config.yaml
num_hidden_layers: 14
rope_fraction: 1.0
init_std_up: 0.0333
init_std_down: 0.0
lr_mult_up: 0.765
MLP neurons of a small language model. Each row is named by its layer, matrix (gate and up: input weights) and neuron, and shows model dimensions 149-244. Each number is 500 + 40 x the weight over its row's rms, rounded and kept within 0 to 999. Numbers have three digits each. A neuron's up and down rows have the sign that makes its largest values positive.
A block is one neuron, or neurons of one layer that tend to fire together. After each block is what it responds to, as a language model described it from the Wikipedia text at the highest values.

L4.gate84:521472521491436419480568477481544525538504420537524433591554471548580471493489526488502495494463557484497545453552497517406450523512455563479495517492511426525541478441524476495498468482466562461549485509492541472444490438508481473430480460557450452442406570512444550550503495540523568517
L4.up84:465555518529486482521495524495495494505497483455532501500509479450465530413567518487452431573488472497572503534536513516441507544496555489464513450420492546504446541424530476470468497496443534565510464481586510460497507499551432435534452474526451565430457499555480436435439409526516521453
L4.gate185:532482487541498565521473519428503479489491443480473480503534467510447507468436502489510482498473471550550526552550516510543553409468491496424556544459572502538495463564543499467493496459442487489487555492508541501524537486482514520505571540526515482513503558439550472470594451461529498550
L4.up185:547513475474503529490525499510535517446483410502454487532532406455427574464508484462515486524556487488481514504577452545532514438458495508463558488445534525515476492504545509541508580478472494469462515511520539544510511462518505438484534534525502476529461550471581467490537504539563499479
L4.gate234:497482488539459512518492453456534482524522525471431450529520530441466513449538532556541453552549490486538531523509452467504523536478555457506450555511487486541481529413530545521508487523465567501552542500560524445540466462502371415446408512507515458455515532583504475482520490453506519530
L4.up234:493514558474516515493542526491568454420569455529484485474507523461432496481475471513466441494588526515546460478532531442530534489509493469503505570475457507525437539459592498548472515520490494503461542480468487470542532464490487475560460520462489527456477537521510475533457555511502543585
L4.gate263:532520525542473505534451474493442408485496499536478487537516524470494554514454489508436500538456454490493540524512441404516533550563490558478498514529523507489483504489408493473527440458427535554536483408577521496474514433480505456481549583525468467517519451440508491455488491477446523463
L4.up263:529449518532549467536554396497499450441552518544471449494463464507495529512458442499487540555478466523485533456494513473524515501488533486506473511545392493552440464511505454527526479502458440547507507518500542544477484450487497445517515497491522479512551440535524534463467564507542444429
L4.gate282:493552458427589467453478496523539480529408518571499438442511540489541519499495487450480475505479483530467508544440494482444531585555451539464547544493434447563554535550447520456468432466410534479477467455514468532507458468522486487498517537535462543511514532511468489529453575496454491512
L4.up282:499546508489497588525523492486473544541531455507482465569543514559532479447594414499498522534432506547498509545501490421478488441490581506441524535523491458477579548490470489402477532505448422408468475460493503498521399497572472520504489468543439511482489496484484449512508465523460485505
L4.gate292:512490491415578489525520520462538515450512471542528423556558447428527520471523525557459483548496548472514500567477422572459559540469491523470448587486429424501513477480559484515445517484419586481516423537544498534459457458580468432460534514534480496502465568600549487540547454550505586533
L4.up292:510498534482559493507490549519519480499431464487506580548485524460519518507483532499467491533515496481558487497426467460474508484497556593478445566566498522563466594508437540437463538550506534545464503451537517472461414592454423467525496449479418405532459494476539500461495483475466488463
L4.gate349:478523501441472428490517425520505469460467462548475471487475462452510496432485449438517497484550495569416550527524427478513513501478533477468501540519411535465434400512482517510442557532493505458567532487506477493530603488498567519487474550468555433486448519530471513446497574529474544422
L4.up349:568527501510517482454458515492496524500539478488484460499565496528532515489463512465461523464455540477544521489453540492453503519469457510422535459564478495557470490485480531486543484490437509579529541456568558516456566501554445567488598493536497457547514551466579433510529500473512530538
L4.gate473:557508543538511508431559466429539519516468505511528442582504477474574526456519428475450473489478481510529476570507417494490514540441543501393493464478502507512484501545484526471497501518455495514559517481456445563492521446518516462476485467528485550454517510552587525559549451504476485431
L4.up473:533508516538532470541508495472445534462456474523462494543521509533527503533421533543516499563526476477551521501560508422519490511466478532423528451457588466478480515539503482455409492555465525488447493505466502465568496477509474566522551452495454520485474518445524568462528565464485485468
L4.gate657:492563531473513456502535433484519491448485454560462445557517527575469449518486499544395514530528520493483545473481479456516454514496491456536545521571518482523489526511457490517520519533450469472480560535467488502521492522491534532547531422558506541442483447437525572524524515551554465559
L4.up657:540539499455500484511575449409536490548561515394471504518532487496514473538512439502524510528560531455515481454482490560499513529475563508506581459432539501520534523519467544479579496485517578504599469483474514477484513443524466486533491468549435481475534497486429554505461478484499541502
L4.gate721:476566444501515500449463473451503401520473499549516565531504520456486506559443520486524430493495468471581420490496560558513481490521497561530453503567521499549525481468564508528472515504435549463478485496487522477463459454522438487451482508558503487441433532535447423472415479469480502496
L4.up721:512490485528528419487482437532585441556440499579490444531498528536471518471481542485456515499535508438533478454423546489478481517543542539542397533523498461516497502491529518550586551532515438548508519571521509485574535475517525486439559467477470512502507504501408481549500559513533452443
L4.gate781:542546424527550421573491552518520498492589509473552514458523557453508521533446553560469496457473443473466537485455451526473558568473457433568530514486543528561534548559421530527515482474505523512532457464509509486439458579490445535507528445501467420490523441460438424444479451548472483537
L4.up781:517512525425603502521513475493548487487499491523475466498570508451448480519457530509440526443502475492517499470517549511481488544471506484571490489522445543561544579425454461534447480474534552459521463530500488541480494551553545458514528502447503485466467434532410476430521486514538519492
L4.gate839:538516524481449497506489508442511520503507536451466453460522536489602567536441514526540522494562452482548422459464541451497495546440491508497459467504469485546485466453475512505476535513533508471473530520509509435523439478514430582520532519471493506517411569502492586511511506425551495535
L4.up839:521497481477522487524531464517558493459497469483528405552519486539578563504454517448501552545585529475507554439506562509463564548445532469529479483514461520448450508527528502497454523485448512458482553425501545556542547417459541518556590530454546457516430561525485491563475510445550543519
L4.gate946:461498519446485458478560442485521458464457527542487459593515486448515560494424544505474446527567573511488518510482466530532549466494446552493479522521477518451412455492559554462511558541467580482525477535515513468464541511506513408481481540513553504514464512530532462535546599476525525516
L4.up946:482466515526534535465469516558450483473481486462570566566540472547512471561437543508451573536504566519527519540489448510496535546444423446481448567480535495464538472561520530573464540538478547440535532472512488480539508432480446440486558478444557506501502542550518460493439581496487475530
L4.gate994:484485455479467545506560527527496591482522551527461534521450475439535583587432562540555517456466452473508457548464537524566494484493478531523477501549485543577531586499540505477456532425458485541526503513479470531481456488517525424514527499523545454481460500478485503452466477550445555473
L4.up994:450523528507468485556564471535510557490510452522495474532502397523506535516462505505521502444458513488458480520468411543542534493503480484499474493517490542514480522486502503543496562515543485492486493492495535570596511474511536480444519523461526496537527496563517447502492547464501520500
L4.gate1054:498542468504521483485534442476498530473494465532444418472551454496536573556495546528547514500459471438519477535528511464473557444497508532440531464514510497458422516426551538559454455598484457445467478500509501535472535446524444466466499535567517541548534551653517445461533511507555497508
L4.up1054:492550510546468481483526481493582479483485500444591518540450559496497520483492527470487452477436528524492474541539483502493452547502438486469430574492456546530530552495562479491570523471468506462580508549478503520559455434527483544502540423524469507431415465493497530438529485483555543505
L4.gate1184:584572504514525481535486487494544464479519526467525553546541519505464555506424517481483476519442529481506466494518453542523453437450520502545502549527466493574505517469504456521537545531409533544546500531505470427442524480486438479483521466544449517512494520522555475538519545492491434527
L4.up1184:441559563486534544501562507552480493493503445477519420465522501502465564459495471485476500539479466513495519499505431510561445469513526407498472496474415474514465472559501512537438481513441535513569513440477477527478484495550541553499495570481485462568502475521488551489578564552557505505
Responds to: Nationality and given names

L3.gate640:487469515501549535499594443561520443532550523541502559513578538501462513468390463468523425559549427433523375494535506507529490449521529550423485513517517500539497462464521479411481504486471495566553479510405503443499436536504572430526528523519493522510523529521491482454495486464527522486
L3.up640:528522521544514488475495506434474552558505527501446474475441469524521392537517454486555556508507525495535478567541510484479418472495474530540466541483561508477561506542471553447441501466496445532475563585551425525515471521465454495435473575538528518504472458459499537556485541526463491591
Responds to: Structured-data list tokens

L11.gate531:492534478517536546517488434536438467547482429485535490444459535516427431444477496521576519523492521475603559520396527497490519548498584435527529539466528544469483479471555535451509445446475527381533483467544492494560485559510419469510517536496546548472465442528489518554565500556455457489
L11.up531:432551490466512490474562513490500449522513478476563526510486517465557518451475430500456533515493522499428484527520486484473528568473451503537441540524541453439561494514480456503441408513549525465532473404541504444511496526467504516390503459519471547534473493551448451525470449530507534475
L11.gate875:593473569454470522467514543454544483444449437469590540517551451546447498429492507478501601545549529470539434455513411499496476501403517530515546520464418474567447536519515524477410477502517454513488506441476535469557558500553459499539485414519528519524594446597473486512526528508488535521
L11.up875:526538563531445428464488542508545444441511453456543528448462522469553518456564423482526491499515482547482505541526467498529495562464509456465454437476506482491550519504500507483456475591512487497530469416580498485619528525440494459456505521432491523536544464561504406590506470487516504485
L11.gate920:461496492522485464469468499550514494562481540512563557480488533549457533449467430580515548504523433541487532479529471524483495528413489525425485500438530431453536495517546543481490512471564514476522528420467559482542512598436460485519441485474525556468515476540513487494475503500524475459
L11.up920:502550560440589408441528446483515503414488454410455458540493480565523514458456516477483543475456530502487534485483440486553468540529478428468595504438422523499416568482505435478441447524435443459454525462497461453508549428539577456497502529495456436503539509479588472571504449489510516506
L11.gate946:459564601515529456438533484505472475530574494531526497439519479407569411523489524452471492518478513448567519492515527503549511490457495483510501429525432491527495463470486552407534528556540530538493465453530531419534513496501445497463484513538528511494508526511514458475539438497375566549
L11.up946:492592532496466440486523458502451444517601428526491503533465455497521495504540551414508542524549468528533456451497462512479479507503551508564474486471466545535483509495505459512508494543497431537430518520504527480453518465490452488516540507585480462429523502537577552514473561496433560569
Responds to: Year in dates

L3.gate850:549536447506495485539456486507525406479517477523518519566486526470451434556491569523534506544525518488499463552466435496604486569475549471478517475561439491475365489509441501552461534470442559489522490506559513505541491486600562511549457536452474466533480495545500508429557491507526510500
L3.up850:447530441460510564523505483497453461497483558496530464541566488470503480519459560570484547499521470541484482503547464483519446506545385466458559529466459475523540519488473517486525459453497453560477502573544537457455444492512531510514524493503492501464492498491589484481530368434464498499
Responds to: Country and nationality names

L4.gate60:552523505432548491535484507443530436488525483440515469453483545450498537474454461527578499445491412548475503582536477514476505600464523442450514489510506515506486480409438515496495476477492492495463568503508522521546549478530488577508450533534511426510463567526555493461443527498494510443
L4.up60:562446543511578470491493442503571443503498481572514572500550459544473532475434505489484444579507494483500536452453450495552577462498470527572512441506507390487463507546529519492547500487508524493481536431400453492481501544462444451524536551521518508503521536512480496524511544508482515491
L4.gate131:489477475478529485517489494477507556556499506478470570518506586454487447536473590472436552522475524460457476502484525484488522524500514453563582487575571447549497504478490506505558451497455528503439582473489471500496470525466490581534466548471541575513518488493492518573553446537492488600
L4.up131:515532551437521576487489526501465494555483440550479519487505449493471449534488541443527518447562487447519501481508492483519436467454501420533513499506541512533451468531522474525534536453527569502532578516514491566540473578461497551529426567530575509518566535474452497544548521494505503535
L4.gate267:549525478457587535477521518501470537537580500463518465499465474496445446521532513502468473583497522504536537462439405555538514519464429540583462487472524486454543543521456549538568472527489497517529548525481486524549511590493479537477460584569512460533438507544431505589537474573432487567
L4.up267:513537527480492520593432555540479532532483534470520562553561492441477484472530502461468512520452501498498570475557513448504551560467542537490530510506518497511563479481427506487568515593539499481451484480463505490532510540479445431525491526542542471490480522535440491516514538503556501477
L4.gate310:611477486502518494550536527504492560521496504516562553390585525493503509550523492544507551518460477487473550508486548540511525530534521536534520505531541520575467473466474477497497434486523520504467540532536469551532540498501535488483477550530450471517489574493464520592493501531457423477
L4.up310:457522549433540469490480445517498544487540530536456536478499510522525423574550550487519473504484504467518488508522485502444512602459461465498563482504457522543606489439471581464465445554506528547534471587494492473498500558520523432458498581524540441531510441479506491546458464486540535493
L4.gate326:530573500566547497481482497495552535524518473515543460506534502466455564549507533435487486562525545525516533467429470533428594557469485475542469529443545530453532498527487454534558505560528506494519472547544450474533448532482445524494439569493462547598450493538414466564453468489553448511
L4.up326:484467509436580440534491518537485521593567482480490547455562521462484488603516513529459522520439484458496504443509497473520509560458454564539539521572530500478557517446542507456489481535493458536471494501537445510524464502442447504438526529458536410514554476537465523561545537452490546586
L4.gate364:517496497467510490455509557496532541460524481492527523447470462557458478510500441498563463486481422540452426579548486526441522547534542478494529492462548504507557504511455522444454543496462453442537535459448497537469522471487499595478520563498510513555540551434508467493523521504480557488
L4.up364:505528478486474556548453514528516485537498501573499551545497466503485502439477526489473471465496498502549518504466538398465475431519513588476448498449530434470504496422550443480510542511519524467558483499461533476577518467479407458528467484516438477452514509492533435543461541473514501512
L4.gate377:483538514511553537470499501508560446514490523488530517563473555541460603578481459472452495497493591525457556421550553469478472565461486468540463500484503492458518523413484534549488409565481420421457542521561529481462407499524416437452459496522568500459481501544485431537450483471477493488
L4.up377:566474568517504536487460534426470462488551472542519526457421506549502527537472424507486521430499554535496526514491480535521506524522542408413517562514586551480506512466469552457518486444516463505441527509471488526481557503477474556445469416524413528567525392475562456453495497489479478478
L4.gate408:463556511474540494489509464529496526548563490381510540450443578519508543556449488507436523475465525502574454543531549527510445519533527555520483469525510419475461458508544471460507529490488566567544581465536424417541496541542442441502508484546413462453451534470506453551435553525541490479
L4.up408:486586490400443492518568424547482527503510447495461511499524515516463491486453544453485449554529587476526541479468522469525505496495555481485471490504426489439450465521606473478528507481492468516536555491435446453550535554484474490486470582500433543511477543575439520517530623523555491481
L4.gate649:562567547454503511445607530514563446526589525418428510485470508465541530583426507487458447436573403445475500480531487532482568449530547465558479538537478484565514503533490548534531481528456497530494527539501486483462447455495463575536483478533519503511540464578511495546532525518504513570
L4.up649:546550514431444521484565453570596513488447540479468514505551454445456542500518476509488534544565448484436524506463454520485571578466503439516481536458506416525514565551422511542461461523500516453508500566508518528524449467461558495534446517484535430531500470556553518538536508615510513536
L4.gate702:532501479499504446498509531542533456473556514560516546507499506530538560486452479452432464594481471490484509532500474490518514499487522481558446527514516456555494483422490469506488526442519483612547550499417512430588469516473427508529514501488478517528522510453470423472445533535510481441
L4.up702:512496566460482490527557462410478481578481507447516511501427519523498511520462474464493487532513491514434473543483470516442555488502468498485515553480543434573620532433538438420475434544567446467434460620500527527512470490562513489454499535580532529487463472456516497541495522516522499499
L4.gate957:544445462446497493441474545532436498536541463483474482450533479454501510510532562520521510485456488502473518547507496557544506539550531434546472479494499526548466509509471505503529572469462475492443517543487428482465498546477439533443470540529538471522509568608440550504547523570500467558
L4.up957:533427436485524553453418530543443547512579513543436491564505523494517448593502472515543483502519478438498544546436535489485501484487483544519519460514536521505502436538475483420548504485525482511506479506504460501475510480438450513559543494571544513506552547498518551525497532480452548493
L4.gate990:537490424457538498514452531472523562549577457445486543523493569426472573491547555467451509469544511586433550482481525547466419544502490494546527484516488438530445426563499488547564565568448427579551485491600502509512533498514508528488497491560516516479541515434499506610476466511457447472
L4.up990:493476460416461466479560457472531550563477435483500481545425466450517523463493509447494517481482559487401541498484542474510496493462548422532479530454509467553439470439502509594556584518487438505568516461509486576557504502495536483540531551513494546504521538478497451567457553589530485537
L4.gate1043:545497464513420557459447513551535440468493521441500575594560504491580519564478525571527486494516514509507525496477516509482449524433523441571490549503488484531493511498518493501469481461454509570549576496569455477502543504462543453550442453460464560548527568484485471536417558500532489473
L4.up1043:443499466504523481445518487568542495469524504506460515557523481498490471551500528435523425504485588460544461423489434523528477548485550465523449507494405483523398452522565504564452491507518444523557616553504482531544575515504543476487504466452495438510530554504444529531433623535531536423
L4.gate1065:525483468399465527448521516509513451497523446377556499531454529520530557475526471533484564522442487518506505490542478535440506435478474514518467545496476488562450510476562493450571475532530532493474534492472505438497491541485537569443469503555504552469527537571453497460485465483458452552
L4.up1065:526471494510563514487564462534532541476478435468493439440476506554477497470526427448528492536558563545468519466494496539481512566517522445479427542439474478502408460536569512502529573535543439499509527520565538554526543505530572506472475498523527519533480513580463463504529522510571542439
L4.gate1066:527453485481562495489469546524472578506485488459516545599570515457499550472502486554521496508502455471555483512560513546475559493529502539481537514519536460501547516492517510457506506521471463549548524547505502400456388524544449512529469472512547418492548508512581431481524516543541529486
L4.up1066:567503441505460510511497515505439494504484490519460455520460500502481582414489576449475425527533486514435548475546490500488510494422522455485552392557532451441473470506484500497488562497527526487478472491462541463491432559485431561442510538464549467494488487504471515459445472610479473533
L4.gate1159:428527499465501440471528544519451539498504458516493470488437477509491454471497550474494453460482463493471513471512533479478517538515479501543523461523441476483495466476579582534541531518543393561432585477516442504543485485483546542535548561491542541565461511530465552493537461529491560481
L4.up1159:486455515530529546483551518482518511496532514511492536592416497519566460563468507488541544470529525441462482560583544572467448442507541486509501517469463602471544454519512530482573527443533485560443464523434449492489440474464467492482541479493480524561525510537494520478458483551513510550
Responds to: Four-digit year tokens

L11.gate132:533475544534505525481521565499481473481505481507570514561527499476483446550494521555499464575445523536469469500477591505404436526527492476503515486502483428489554525483526441474531570442436460520523528524479467479450449544490549526469520539540449491470524533504490551471570518412455454522
L11.up132:494531467490497510494556504515436517542510535477466522550509511522476554508528529466518534447505480565524476493496551567503459557529484502486632474552538490466504536479524511510508484459506441504456553528480544468483392546499534597492446529500465414582430582536499468462474433435575472497
L11.gate163:506513455479412504499504501491471465504540568541475525561533545540523500544514489523532507514558503480471472519462475502486483480478466577483506515445488514542490552457503455522510457409436487469477551405540447474391538485473515508520539573532477456574514494560491547441519460433528519509
L11.up163:469496489434513419463515520520504500471477531478509456538487490472571526474434549448499492529496522463468448547446524478519509492522526508538522476510494465500554542439499463509439515350471451472457394540506442403503487526433572502481486451550523479579499448564507455468423544488539545537
L11.gate182:527507478520490518586550513557498479495567494518503452525483512469530545486455530516541474506557475505397498531513534444456447526433522526529542536524424530540569516510474544486489558496469545530456466552489417523555486458419482488601572522438520494486488520410479498570467468501439517594
L11.up182:435507510493495481518534542445534490502556503455477515555561482406504485550543460458522495567552495575502457519474464530525508514526504521510543540487508471526501546521540521489549520489486462539533470544531493540582473489493554539524538473519486548456555438409509477551456501574482481508
L11.gate186:467454540499481568474510495501454557505505524500517530483511506542436524533450508467438514509559519495497542519448495411511475459546542536499452480583576507504473507526464465453492540487510467466511541544484543478466515517551536575562464494519550514528505508527516478444535492485502510503
L11.up186:482470528435530470537494518519515424528460477495562470524500476538506446495465547497550484505586571488439522486476478418502465505476491481507550497489516477552543579433462525478493421512483539495499489530479538415431492449600497493533543509566516494408424483398437522461508523537533528431
Responds to: Nationality adjectives as modifiers

L3.gate988:497542518402608483473555498518465528512532431489467484514487521479583479515496431533518509556527484525492497532516489530429567501480541514416460457473542425573536523487507549490498522484523515560521476448499470472541524528484465558447428495493456482546498561496524481545487474529504483476
L3.up988:544533499444485505488454536480457526467560448433481519458484525495498485553502505448498498513525520384524562413463455514558451472469511505573522524566513515535547497449481544510495508511489481472491491535547494515496515556445455519517525472558530475560501550506470548551536493502521506579
Responds to: Four-digit year tokens